Part of a small language model's weights: 8 heads of 64, vocabulary 17716.
MLP neurons of a small language model. Each row is named by its layer, matrix (up: input weights; down: output weights) and neuron, and shows model dimensions 32-287. Each number is 128 + 24 x the weight over its row's rms, rounded and kept within 0 to 255. Numbers have three digits each.
Before each neuron's rows, "fires on" lists the tokens most often at its 100 highest values on Wikipedia text that the model never trained on.

fires on: " may", " det", " insp", " coll", " must"
L2.up963:139128126085118124145143095115122191122128123086101123129084159132170132085111077120106071096132087112162123120140154092107097190098137119114151167124109156094136136189059102103171159146142115129102140115128107098123086139160106102139123144161097113122126070159124139153108164193100138136142133134120085135091151142106104141150130156145120129168145074122183119112137123130131145100165092100134128104128106110137147154163139171129085131112126112129152119120201121117096124129119127091113171113146109130112130117104074115135161092135135167130119134112138134122117105114123116125131146130148101116102135090179130152135116141120166150113173160156146141144110136126119144114126103151147133143101189135101082111111109108197126106160118120193152145124123172143129111096124158
L2.down963:157109147141131141061183143145126097094139128130111126107109095109120074110138131150157144129111162113122132162115121179126129147141086129138157118136119098136150152111124096112105102129116100116122093160148159146127154151126121128143118109116107099182100148130123119125100114131124084098137110088127131143166117115118147088109133117145138123139131151118152128145111150121134154166109117112165167137092155178183151113144143153149071132119190159145088121131115175135145124105116144117118121148108142113094120155065125129143169114121130161120146145142126124112102089118130127116128140113177098135154145141178136146148104155092126105149129105129125142161069176110099127156128114130130113110093124124111131108171131126105102078109126084120133124140179143150146121143137118

fires on: "-S", " Pres", "-s", " Sc", "re", " Rec"
L2.up1775:105068158099093120135091120116158139117113123159125120092127121113154127126126097143104112116114112119104116121130080099165130152134154157112152161115131142134116125129126090111157131126131107122148136135124091136153118153136109057140128146127119129097083096142119119147139149121108165100127128094164095171122124142168132111150148173138143167131085126134131130111099082101126105143148108126139143110114145104118132145139141121134132097130114137122119115162167164170131172145144115096144148150122127173144137157108131163100145129115113148119107117111098150111145166113099148124138153092102076133115128132155086132155086097131140131126186142119085133177105164131110102083130158096119162128143195147110084121113095095145134118126131187138163126167141126106103160130100177
L2.down1775:140109088146091089120128109109138124104117152103103144129155091119153143110100128123115136135120133102157095124167167128112133150192162086107153132151133102121109173141099109147118153122128136143127121104155121153139115163119164125138112088117092103141151133099127118072144154073115120110127109104163111088174152105113090154107116114152113091098122095147135153126116128090085127135145126151103107161166159123114153126115155142102115117133160102132090110090118111128123121161121154109166133129105085120098122126169138106146134144131147158108140126144130105111081158141134116073148124137150122111138128156127124099130108140130115128129127145112169137153127121126164107105124158129083117149099126122152101125162116146099153137118108073146182135124156111114167154172124124

fires on: "t", "at", "and", "ad", "os"
L2.up381:112082105142081112121120157132131115140126126139153137099115151104130149119095168104113166127114167107135158126148111138137097153105153092111139130081120131147065164177136129124161123141139138121165090145107139100107131126174151129071149088110113121172127092115091126175112078120122127111139143159084106101112141134118167131140175138154148128133096097157112160148114119129123102097130117072123135098119171103117142152115127143139152124139140161114137143160139116114122121119080143096115142104135126145115173164133156117141103121154106120161103109159136132135097171104136136131162122113119116122086154139150119123131136125109123131131123129155094115123123111145086149133150092113150120118084153146132118121109151106148141117144089141125157079150130131109133137146083108
L2.down381:135103121166116141072138155124132103160132115166139129138168093117142126140106137167102141125151136150136136169119110131092091116117127120155150094135088147152145168115137142111126128118138131164107169135189149103111107109168147130103113131165137113138182122099132123102090137170120141134125154136086145088104164117090105145149115129092122071117126162123059135131103136124100109122099163079113102156115124156140121124100115125143127112148096138139128119086108130141123086148105131111084143114141100113148117161083176146156110127150138170154127074119142127095121096114133145119147057154157115132143142122075093140114153100124140134115139161135129134134122143127131134107123131166068121147143101070111116158133125139156121105123147159127146137102128082094127116137109133

fires on: " F", " f", " M", "b", "f"
L2.up2034:136116154127125127163130126129125086173095170102139150105120126114132146132147170129139121126150105102099148132152070098104129160120124148097099125145146111132110140119128167089149097108132109158136122133128089121170150096116131097114133085157177142135167160094104147099119129096095108124086099138145104181131103141112090144104106102083142134165100116170167112145082151120125138110122126126153097113162134137169133118108105145149165150128144129144166129113121145083130108136082146136132112114221179141156150117105108178142075128135102154136118184125131163103152105153104113129138165146172134126128128143121119135150160133105094156132115131121181066120103155147101164132157122090150144145090170115133132090127111140151087141124119116132160080121144108158152129121076131
L2.down2034:165094148136104156148087114103139083131104119144132137140130119134158145123114141146135126075105111122132149142138123107100118145153091113133094116123130168142141122123096132097124113105100137103101101105148140110137115116148145130135164113134162128128128142112141163158148159135168109110154118113156109140108152068103147162115140116113133115117138126112150153087139115148102103121110155109128122144120120151170116102124125107152159107121130140111079117124095131136147142121105137128148091090090111129121171133097145141160115157168116121062118165109142099106145130115137129163113148168151086135073122112131137106103078146134191111116149119121126108145174139139117107133120122103153083133100129133173125031203094121080155090127129129127115123131163091122143123156139170

fires on: ",", " |", "20", "19", " the"
L6.up1131:125107095101145121125157142111144094164114171127100132102106099107189145081118112098133101091147146141139074150126141149098124147127118107119101125093179095099123182119137129161127158124113179121150135176173120118137130100138140096119138171146101104167071114137116100084156086117109150174138136134122152154146171135154117134172121122154147109108094118115138143130120131110141119122133120119141113157152182117128145171158084149119104148155127129145118121135152122125129102087107126111171142127120165105106163127139154133087131099135120118138137153122115173135121164160128170133146111087128137133130115127069120132109158120163137154107141123143116104154123146109152162114109147102132118156126157176104117106135143142173124123124079132145137085076141127126131153122175110
L6.down1131:144114072121132112101136125086116119161144111143085133128139138171147121105140136131167127150149155107162091143136127124125114143105152146142136131120126119124089115127109160157149136134113122105097120142123124108148105115121165133104136173110159104217168158117127116094104161107118117084129073155139156133121138120184119144122106161180115115132117174139088162108123131153155064124097085107134105118182119089112148103110123138119148130133137090138142155152141161145119089127112159095153157141127160124131187179133158096110140139129168127123136132116101098107087122149103124085120147129157146168114107126101157137151186184107126123124118138096137144120189125133107110111127108128124084150162082125126112057038164144154137160146098112101144130100136156114101122126127111

fires on: " |", ".", "-", " Release", " Label", "CA"
L6.up1436:154147124126151126119099145107101156151125133151131105112089090129137119143132123108114097109135108128166109138149120117119145147115134187140141137114182086140142166136145109096117124138164120135101132144154085145129137100123111121087115157152141136126126086088161142126146117122157174127148099151140156140122113170118134135141111138151098133139116146124149147157113150101156098158122108094136125111125179116131128157144156129093171119136134153149148120100146153130142142165102134109126141173127138109161134122082105134132120103105099105144141102159130149103134130106132132128146123123137098131128142083132088130112130113168100099138146108137100103138161120111135132091124139112132137161137106112150170089109090146144108142110185171124113115126126107121141144129121091
L6.down1436:135155146163125152107110126092103125105158129131114126109124114142103140116158113187106111112104102131106117117084131148147119123115098137156122075146143117139128139138122121175124131125101156152088149104135136117169123126166144134083153088143099114097120173136085123128079133134128183094084099128102144143152123160134116114100138147110075101123154128094140112163133142112128108146176138150142099129170113125142087140132114141157147115162111088156128133148152129103100101156152139134076149104158162133109114149112127139111164129127095114175142148149120102154149132160119127135076117138103140150157167118104126120147107128131141140124129098157135165110129169087177111195138128126113139092131171136105120180079137095137151144131093112104152109134115069082129072169108143

fires on: ",", " (", "-", "E", "a", " \""
L2.up1545:126123144120091108163106124122105108120127116161130118144131126151139148149156119146141136135075098120105131119136164128080136125116135169150094154134081160117130129080143136177142137062143124162121138137123084168138081102119138131081124127192129133118134090126129157052149188118098121179153146149123147123155098165143101093116150129104194138124159126143117105085135148079111138137148132159139164147124108127126096123105107130126138183133126143116142126095135139154132078079139159134137131122143124117175107077119113143118141125119147137122164140088146131134155148139113139090148126133114149108135153124120133076163123096175146127126145152126136133140130115147115123115144142126129185151113124080158094109088170170137156107122168159078135187122118112110132128137079156
L2.down1545:149150115116133111098134110175119152126114096110118127149138116167156135118099125154129116123162093142142131125156141162124117181122096125121153126110138109148070118177136088119123126125107128130131132094134083092084136110137106168124101124080132143112161139112140164127153090120153082133117139129121151128103172114092127125143119128139125131068087110123142118165133135151111161102102159111119142118160161126097127143132082140114109126127090137123079095183141138138099144147152153214081094150157119132117145121129157165125100159135122146099137124103117143134113118126162125118125108133114142133131127101138121148121084143100119126125123121086135096142142147151163092137131127164141089142160103117143132165051145105121125105128148201146114163126130110077121150121142149

fires on: ",", " ==\n\n", "==\n\n"
L2.up115:139141131091139124148123102105168119131102160093132104156177140124158120138127099115118126115140085143145108139146097122098113101099096097098138140173132138094110109140126126117134179123131105145126139120133091126116090141131067121109102143171120164133123158138168096093112208125104156120133122153134163108092151090200090126112105119121091141149127117107135109094112151134098124128121112143138157148145151111130118113106146160113145122128152139161110101075155111131112123111126124127108146129170127145136113087106076126129144144130152147132157144093154146141162164132102122113138141116135110101145170127155105106157127135148101148172135127068113137142157141128120128114160124094109176143147110104152133114075153182147134134101144133145124177101099136134122088143156118
L2.down115:134185135095099125110117148152135137086147152126114142101137095131128160178115121156073110150125114107132131127142147145134126148138141117150141111094133132138125136136150110095159132130090134115129103119126151134131159120112127159144132123124150123145150149117093141146152081125143101128147095097112116096127166173118137150129124133101153112075133086168133130092124133162149130157130161123098108095117112107111132100130077142107146120117102118124122162165121148089118142113160167158110150134136126158146126126173169144108119082112124117055120136096160114121109111116110114135139120147097107122132120126111168125126102136155121103103128113133150129109152119132162127176124142145115160155119137092145149218075131129136138123123108146104124104096154132118131142107116136

fires on: "ak", "a", "and", "art", "ant", "at"
L2.up1930:102104127110120142116147125101148165144124143113145097123148114130156071122134159102140118129119179087130136178162118130134126159116118117140117094085149124131127120169138075116138135142145145156174121150087148114140164133188129094081125114146107151141140130138129130144118128130125127134138130152120108128132127129160107160108162114137191161137119116104134110121088125078123111130163125089107112097122127101122085114090151153138121148131113127162129104125131145086118145039080154112127139119129134144077127153128120127151115082136147156133135135108067157108101158105092115099158165151100108136141116162122150106146162057149099130125104163141079119162131134134093145124131131098139124109137153134161123119102121107143150120144093131173134111180105135197088108124116115
L2.down1930:146135092147137127128155128157089106132113145139109103105131155139126115151138116131119185160139135152102138148133099114142061113110146127142155099143080164136088152104160162118111088156169152077100148119120130169151117128160182119142119176130165134100143162157138127108106128136126133188141108114079161146148200108125117120142107119101141122148143139123078126121108138123108116150109099149113140128086134137131125132141140122135114105182125155186141133092144103122117110107129161093090143088104163104138089137077061111095100117108113130146129108113109099140143112118129088111133079118150142117106127130136148158123083077160149166097165099146143141103105132138151125038117125110119139090152114129135155171093133168117138111092072143141133170151130127127116162099121136

fires on: "==", " L", " S", " l", " G", "L"
L2.up285:090129116094071157125105122128148159145125181154167109117143100143154112111140136186107106104140101111150115126128101100106117133104136140113153136101147110140102147103148062124118138103108127137162111183146111137172101112128135124110128135131129159151128113135119134110141131159163145137130145099156152151167124116172129168096074117139109171133085099124160156144116079129104104121136124070180133075162158126137161150100121108127128112119148136134113132137145139141137142141122132129157136125147154157154134134122172173078140110121132140114123128107100135109120132147127154140159171111136142123161158150164143169163131114177109120100145158110180103158120136138106103092112132134148120124125157103165141108114145102107115106131145157095156127091109125130110141106114151
L2.down285:107124098116154147115119099122140139114140099144127153144086138189151125111098089091126163159134142149121149114127124172159150142110161177165093155123127123123116137120127164130095145154169118132122184137115150144122069112135111148134126131182089111176115133134136138154150136094103122123125124122161096096128182183146135071148141140121131132151116125101118092086157152178138096154119168121091128127109084088125140145115184120168140110097124058121146143115143120131139098149109179142104115115113164116121101122161088152097149137126189124052138104141081153169094148208134151125138140109130149141103092125124132115131097136141153154117183120079163118140146166124109134127150117134141131147131110138104117108159147106091115108162121114112130114166148139150129127085102102

fires on: ",", " in", " century"
L6.up705:153132134131096131145103115103152087172069206074111137114112129096124071119154124128129138113107139086147154135159101101107152107099131113121104150155094134092077120123127108139131155160159109140131102179138102150116107145131112111136097117156131124187079148108120109128100116141124171122146133117114108149092144109130126130124101120084114118117097087116115176177084141094113097119134100132126112082117092100136109135128137157118129105165138099113135142109134145081149146109172129134096165159124178140134094129136148143083129129151144158159132134090106161129148125129138090110114111105152098147135128128140121098103163107144086119166119137156101123136119109123130111086138163106105130126123128123100157118106116179110123128132113107143128123147130148111090131173131142
L6.down705:145147145117138102167159157137165131117164115117101116134120114100132141135116119136151149134135116088169124108162162108116120141139096134114121089078115149130135106132156152121140171116077105079090112135135096093169134086102092120132150119103133152155093146091119130126130111126156129146118125129148127138132135152118116128140143103068096128120148134111117159150172126142134140127127141139118119100104117137103107127156092106111127145131105145106138156136138141113119095143108133255115160171159109156126143119148096139146151133144129126138121153152122154146142117096126091115116133116128092125153139130127191132135175126186138110131160101115127109099153101120163131140103165104098164161114102108131132201088117131088138156120152164102142128111128117078136133097124125

fires on: " P", "p", " Il", " du", " p", " del"
L6.up2008:135133137149110141125175143128181141123102143180145095095092144131132140089168093136148161130136099139085122133105067109093147151082097110127110103102136134132101131125104089087160116144116131122076112127110128130161139122119147116134135127134176152151108124182109122086107167164136132136116112101084136143181116151172136136093105135135133156140168130077088125154095116090122126164172131125189112148133140145161123148132142142162089109148098122138126134112141129104136114086143136139135164139155143147133120192157162121126107121112159143122117133098122137127161103090169166120150143135118149138138097121133153115138124137169115162085141134154116104096127125119110122167098088131151158161158164113155071107120139172143130095114150152112103106114138132151160153088139118
L6.down2008:171114167092143140125108165137133133143080133144126141165111157158104144149123153136097123145131121132110106141154129089152099152163134137144097140092123141167144111177113116118090097142088091121123153123111106137116139101143137141143118136135118114101118122173136053130127153181147147116121148162078129120123097112109114128158134063124146118105157091140138136147130176138156102089142101120167153122163155120123128108142123121092149120134132180129129111117122121180137110140145129046150115125116116130126106099144163103134115106125129142120140123130155159124159145115120132096122087139121113142169151093153150124122129136145114081171169121166133140149112162136115103156141112150140124131163127098087125031147116133152095118106161109115123123108098141110142116140103125

fires on: " |", "-", " New", " the", " San"
L6.up1788:091120107079115128106141159095153128178129162138118142113124132124194117086103159130132136126132138144129108123111153101124144114115147153147116116103180095101105194138131136160150124175162129129130152167155130147116094099146106148107139152130104155109068094123108130090161091137138168168139107118115118175151165108137110135151110119163121130149137123101152173192139135109116113103147117098144123145138117124140124100146113124127103119180118124156112128089179131157099141146131153121126142150110145149123116126143142095151130105112149129154127071089145115110137118115145162124121085145129091151135118154108108122126145135120101095137145131116086142141140131111160108112120122126112131173165126119158127109112089164109113107147160168120111110152146115130124151102132142
L6.down1788:163129128101127149130096140169135140146170173151130133093129118125170129153113141159164099104081112139115150126112091106171124095147102088136123111138139125148103103149110145151104149122104113139115124089137140110145166116142118145133150112121144118145097132100135147156122128129165147086160095090149143154155144118120112105102134101139093068129104125136135160166141127139138133132147064118150110084135117130081145128151107157152123120097135161128161128112106132127184173114149151156121151140122138124127119137130114140107129072133153122132117131125142110094107120096095105128063138132088138169133142081114134128130100130122147144146151147145139121170164153144138086116118170111150114100114139108104132106082163139158160153110146137134165148098136115159129132127143117

fires on: ",", " |", "oll", " ", " life"
L2.up1948:149146112080114103120141153128162133115118168152139077118153112130104101081094101163163136161154110114154130140130153151165132122112115100126114143142109147105096122124135151157112131155158184142126124148136119134162123119164121152076131122125114119111123113117143111118153102141121095128105159078116112150151167086145139164162131145122168111134123123116123151157162166120150097107119146142120118101145157128155125137106109157121163129131117119091127161118162107115157119133108154108133166116123143118122144143106087130132129116130155137130082153159092144116134119150148154141107151093125095120149118126083138140079163120157100135070179167141104128124130125128182160150127146128127132156169119145120116102091141144168122056124126142149162110133115185120098144170073117
L2.down1948:117108136120129118127085173109110110049139120110136136132136155188127099117131111147140149148111138139146158114145167164148135105123097104141139120164148139064133133105151129137153119146132098118077077127139131133108074124136149128129147153126145109105149121122156125124124148119112133082114134115110157143111152123129127166118119134109179104121148094114077157114190152112166140105120130147105152090167148149121150107087107117132161162115147093111133130110107113128140106120147116086109174128140115128111121135165120121143116131096156152113093100115135100187085135115115133144067149110158129121130104145100109117157142125104146134130156104119090112103141108124139133119118138124114116130160105152098151070116142145113161114108127129111158157109086145124109150144102152

fires on: " |", "|", ":", " mi"
L6.up609:127152103119149093120137124076144129128131145132143088179146130119128104112112104092119103112102144088169108131103095120169170151128131128153177122158107111064115150128120113108158177119124116162101154150164103136139126121088080116144121117142130137108132116120123146106154089132135131150157130145140147146113134135124106144157134126128098134123119108104125147147089106107118099093155098111129105136088143102099149108107120100081167122151159156114161114157141108111125118151127126114129175160166176122115145161120155141100120116143103131163164105115087106072138104150125148141134117135147095116099149134153144128117121156119123082143141152134130115133092048118192112057090124156106132173099127125128143099088110141147119103113103141116132102116146161114164112081174143
L6.down609:100142068126144141121094101114148135149120162103146120131128118132128120136116152160136095152159095103090129110147121096109151131090116077137147144122170115114161140177095143128151148140074170122188121118113164178151106092169119110111140162127113152111109132136103108191102129120122108156128131179107133117151126062146131120122146095136104138121157111117132111126108144153133122104133103121137119127134132136153155097126129145156116103117104138104163111168120150124118186112147086144081126110162118082105097108088106135135139140104108158192136153145137112116091055141123134113133139117107104110108151167124131099101137139113148047133101130115127152127141121147148073105103152139166134133149135139104165138184102115095148133113116161125156061090138084138123113159159113

fires on: " un", " Un", " Br", " ", " Gu"
L2.up1267:138099097112156132166151117131146097094100128119154073119127113155139097120114154120140145141113109155111100132111139152133142148137103145123108141187137096099106136124141102139182157151163124119113114106149100143105092091194085084164170133114121107112112115203115134129132160117154159134122107083125134139124150125143147112113071130123114153146146146141154147154137129126163142091143142116143130068119166123110131089165173144133139151132159132137136097107169148157123095180163115121137187133140160165098153124138111111096119100117120160114089126088160132165148106111144152129094147132114131114158142113098105150145134132118130171113148164114143120145106142125131116119098143097167132153149152132145121109113080083135153101153174153137080110161098128157108157120093149
L2.down1267:149125158134112149112136156160136177156112125159117113107132153164123103172150115124099127096112166140132088130142122156129116101139148145098163149083133138129135132167109092104094121109129136121157072125141119108118148137063106164137123114116130133157095122133129151118131112140119085162125109116133153137133128126108080074158098109146112127126159143093109154109175135140106115170119127143170117166164149143122132133086145116143099119103117129094093080108087135170126141132102162110150125141115135109107133125141139112137137104141129139038136109154134118159161156114174116158165097094127120135085124131139125162150099140126130103093120105127137134151157104132139147192113122128150115089144137125088118127105129132134140135149130109120109101132130116133145135124138097

fires on: " un", " re", " ", "==\n\n", " \"", "===\n\n"
L2.up1375:108110099055128120153131125115140110166098144125121123150126106095133132102084146126136158146151107136057144146109151119144147132103138127169124166136120118127082182129122111157176145133111111118142149134162133130120099135143138146190081135126137125157121079198104100158112118114137178164121150082157151160127134138144173135122133140134138162115129136109090135176068139107110106109155089125127119139136191098161155153133145162102098122123152113171149134137192116151117114164147133131136168074144161153147164165097173079087143153153129120118113128098135114116133139095158158069146145072096132125096132144079125117147057133129131165142141116122121128134123163143125135094083108134130124132118117132126117111097110106108186152143122133156104117110109157194083097151148158
L2.down1375:158119103100128149133132107151131146151128118138079109159127146118141095108119099145143123115152138113169076104112091138111107090121127114109075131104118113133174079172134131090130117108128122166128113098136127108125125159148071149090128146130162157115174142085156139096150112156124097153102102147085149119119152134138148100111126129129100148134099157092118127123132137110132147136115133131172110092099124154152132122144138106123115130092104171151096113124117163139150137191102127106126122134125125173134152102162143135141137084093151109094120139103129177136111092139093088138119143138133094130109119123129095133049207177113126102116101157118163142112132153143138148135197103136140119123123101131127159166117165135122101139089138105136172130156154139115146159115109117

fires on: "S", "s", "-s", "-S", "ons"
L2.up1770:128100122147099112135139123156161112111045138139162126114112145086098117115102108114096092116125086058130137118200158138108094186096124121126107169116095182146153140129122086136135134159153110134125134194119120168131108136171142074106131125147165138136094108157142118134118147134124151102075113091138119151131132117174139157109104136132158170130110098110110111094100100067108122155149115165123170145144127132100120174139162126128138160138135113112143136133137166163128133147131126093129138130130121130130107102108112142120140141154093117123097120104093148069136173102113153074109183136176164101118130157106134101147103126151103129132171145058132148164127137141129144133157177102081150136148127080146133113119161102172122124107166132129124128111099148149102119161107176
L2.down1770:162151096153138139152142131132122152096098109132133113120143167145130109103096120150111155114109134110124141117133161133132130159153128099143137129118120094108096118120111103158142090171105092124145146150173114130167138112095147099132102125119129104167152136110092093124080164134134137111123111069150113120124135118123117128128130112134072094160133142146095166158129129115129139180096128160161129103130173087134117117125130133142092139142104114078138122115109123119140096120155129113109120130089137073150116179153122162138155169092168106133137132158103155104130145127105113107119050155075128165161140177110119121128116097135128124130149128146152136099099150145151099147132127139132108128129122108141145140184167122148155110142117109124144144138133097141172131121087130

fires on: ".", " under", " re", " of", " to", "/"
L6.up1807:090166113131079120153096137124132156117113136129105103128106121126105084108136149127111097098123131143085063142156136123089122108125103124144157136131143145069115165118129090159174168114111140109142142120138107151179110124138104116152114149133117113120132144144184101122118101149116166150137133130088112138139124146138114107143103112137089112086139133122118118185144107155142134170152098118089121137108142137149170122117119120138121122129158116171159119122201125112130143074165131132154139109141132192140111135143095099118143082117113130137126147089098122135163157134137169135178131087125100132100106146133142139116098135161113139157187140109102160137133135152142108140132102161151152160109116163134141118096135114135156116157147159116087146110133133119119151137142110
L6.down1807:143155126135084100133146170156142167154117140132078150163131132153087148126087133097130162110116163120180118130129148132165083121106106132098111129132136143122087165158091135150114097100141143142130145118119125084083128143110094158121128135072158135151152101122119113161077145157135137132118088150096078108174116118138118117122161145108104153151100131145132118119156130093152130135140132102145143123108134111151144184119105124074103136130152125148146196133143105105142150117118115076173128118133123145109128168134145108107140125120147125103126107131131137101133130082148129084086083106152148121150116131130128132131164143106138081123187095127129113097131214141069126136118126119148112103118121110142145130157097071107113072125097140151137106143146140137108134114147144

fires on: " G", " P", " p"
L2.up1556:108101121121117119135159097147112126109116174154097121093106124129142140108151141159158157138130107149099149191162102096128133127118077136138127156132091132124106114101166105128109103105139106170138115130139113152137150102112136127109166147141077141100130111102165130163137163135111133132103113104087136141133148145131153162106151135127120143132116121125121189119111131096129142140136141086152148143161167125179131115133083106161147112137141153125102086178127137147159163121113106117147129118164098158129152168173113155110128161095117126116097128126109157149103144161133098182150160140106156125165124127122110123114103133147122199112155147145144117107083145125109122122169087129151118205132158113158112089126101144159121087114155168137139100120143111138129142146130144
L2.down1556:170151137121126140123155136144143115126089110130125116136130121149087148172153120144134154097117089095146119138120086116118141118129093125136141115122185168146119108086137114118106126111109141078138110163132110101161136123124118137165134167144126127139126140140131118106151141159123115102137144156138136101148164178141122133148146090139075145089096097134116116126144163146097097136132149139099179084108149152167156058140108135122125107131113107123156127124122110099120097110164146154107123112105142110103100096132146145150111118126133157125157147187119132131156133136128120115118136128106098150135119154127148095091142124150115143153131137133143083124101111128093121147139135172136075128164150103101120129148090117109123132151112118095095112150166137170103097153164122

fires on: " |", " and", "-", " Team"
L6.up924:096118151117153123123128115062101118129100137116102160074099130088153124143155131113157127120124146105072094156141126133108133163125114171141140130122163113158101145144150112127112129130156105134145172142148117135130108091116097129132146181143121146102126101135121142135141100092171139136160121150118106146130138136151131098137119171147094090128102126156168150137116203101168122102154085127102116092126130116134164143157179137145165138145129139137154104114187159109131157153110110119080121163152117152113127110105125119168154093121075121128126104130133157108121160095108139146109148134097140126130120145145101133120106128142103133146091162097090097161142069115110096117123122133131115152167170149124089113071083150168137097153162136127112086117109091125143132137123108
L6.down924:122108130142151121145121145145074104136144100115074104097134130160145126098139112102155139119116130148088122126129139100098100137136145157116110102139145093146082139115146121134111138139099129194105137156164140121130147174138167134129135095150119110130146116099130148128132126100131083125166127102120143129113145160115161097144118145155064103120131146113133148089159134131124119158172106095135122122180035137163112132157121111145163142102124153150161101115087110109085100171124111072147128107168114122125129135127146148077157082126149119102136133144128139148158120133103148127149117136114108116196146121130149132160143124097144102130148151154135135125126128121103160131138173123146119079116133132156108047192137094129080149160141134102127155108115117122147161116152150

fires on: "==", " b", " l", "c", "a"
L2.up1294:107149118112117115141125131082121135166113174126140111116155089118176129108167133183131094077167110072127133145123116116160119139108123107137103104127154109146068113106123106097142123136123113132146134157134122101150123112176138157125099117110108120143132141132099109113134136086122101160093098138134136164137119140137145138137144139118121146163067145183143118120094122148109076127164117109141081149126146115134130135132143195117091147117169126112104142102172134127156088103107207128152157084144160143113112143109136160113142148120139131127129143114076152103132138088108143128202122137116115140133133139102137147160134154155113189100165129134096093155120166151098133115085113112154146169126154116176124109111120171143151118119121127115142123130114149126124098106112144
L2.down1294:143092111136150126138141118154090149120094099094127150145110147136130114114135109088142160087109136169165165155152156088138142150137167122090168181114099141135070117150168120122121125167175187108144085114130133138159118161121179121135145135103116134146128162124144123130135116128149107111154134109131085117092137123110087152139124128150110118134124137098136146112127167097144141118133119096132157134131113105132117099149082119189127103106106113124147102144143116152137119125157094111102102126105064122119138115140106138101120121152094135111155096153099130140135136150094121142129150115100163117135136130146098130138102143159113131164125167070125145154142148139113137159186146137092130063107111132099134095081109103151105102159105128152131130168118098101125102121082118

fires on: " U", "U", " M", " Car", " F"
L2.up329:123120151124105109115114149145123098182080132100133114126119084102180144130136158134078112072166111122106141104134120119084170151115149143114125136122107101105099146124101166098169141122125126169144159168169081129129141095107097141124099091090141148115130161133098106119139152145137109165120133143139099140125108134141110124125117139117128127163145118182131116161115127146140142144110152129133101167159152131183154088100127189179153121135165176123099138099132119086115118108124145139142176087154155143140131086107096131090110106134096148132144120066125101097160095124131121115156120126133156135147151153138138150160149109153116115146120143110167103135077138143107131095145114109120138144110122109156090095128119129115146177173101129076128138116147106148108107110092139
L2.down329:131091152150158138156102130131102104152099135112150105122110120107166148156115127179085128077130118133132127136110152133112161154166110124137077128121125133113143114117108121088112123121122154130169104101137104136135137155123107118115136146111126127156192171117140126108150129164144126127104124117152110112169122097126093152124105158112099143101125117160116120082137099155121151080149151141151130103138144089149104145094134114119139111108153132128060109118077131154135112116102153145141122127087136120142137132135120096157093156139122115068125142126147113092118150130124134109109145127178087134115129133137169135135141119100126133107120161130125131119166120128145123140122146123123072137099135189151109068219101115072136147144159125167132134118166127106090090127137114

fires on: "and", "ab", "ak", "ant", "ap"
L2.up788:153077144159117132128140164113169175118128125117136143109135100113147133138147128067112111115150157114134150129162085156109095137095119095128120156094154140115130143176163139108128139129138128178165160131110146159162136115124110120089131116129097148146109135150133117101140123117128131146154166142114104099083140120158113117114135110121171139130116118133117120116107149137156124149140122144114131123111126133125140114137172152118169153156074100187121133122137167089106095086099166099153145115137132162076127131134102099145086052174144154138158132123083136119092140139108147105160132135139142129154142115152124142097135078139138110158109151081104087130105099127132155135152127122114120124151130161188126102108097105139106182139069158123137090118107122128105092125147121
L2.down788:114144114161114118077165123129121130132138078143094151126142104083128163130125126130145134151100118109120134116132100099110170164141136145162144114116100132144140124132104154081157144120132127162109113122126071112175146133130159148102161143135162127112103142127090110132117181104135097133114134060150088121096126096113165112112129099108182098124136155153093110133099165070159120093161156146087133106138112102121108146111136168089118145131145170126108123119119133115132083085157127117120104132161130095150114156103085163178143154137132100153091118170112167119132157129140126139142109095100113111126137132109083156150110140127164112142133129124130160136149185153143107130100130111134182147119114152130136136135109157078097081136147124126118165138148151139109135128116113

fires on: "–", " ===\n\n", "/", "==\n\n", " ==\n\n", "===\n\n"
L6.up768:167140125109140127132133152131145163151106105129098102109115100118141116095141154134118138135102123131129116145152127109134137163121130124125160139140131071126065134088102135095149140157157110133146156146149118134154135097114116143132094133129106103144141111172125118102152103141138150128111133106110132128132158114124131143183108116135144151117161122117152140184084094113155106165156129147105111113168124132142152079144118114137134120120154142171127129143192148099094133097155140120135144128204176136137131169129162144096120140081146160118138146115090142108135120122127122124078173067142158143099077133134089121137105168143070117118133140117151145147092100133147175112088108109145118145126163148103082114099086116163138213134099116133135125144129123156128138116133152
L6.down768:158171093118104114157111127115109118151150174156119137123147115128199107131121106138123099164167121148203127138123119150139138111186095095123116131105129124094153116108096136113122089116161103160135124102121145123102117100157164134156166117129117129150179118140096099120114135154121143108137108143133139136126137151143133132155110101109134144128114144114128150140164116129125127141134152173128124141171129148102117107117124115128113099088100105140134124166174124169125132126102168157145159126146149079116142118121155142148128143129153170095132152119100136167146071125073085122147098127120086133073146109132122104175139156135112112150139162102115147110119092126137136151149138124144118094115115137109097124065153119175113134111097122151128106132122128117098152160156074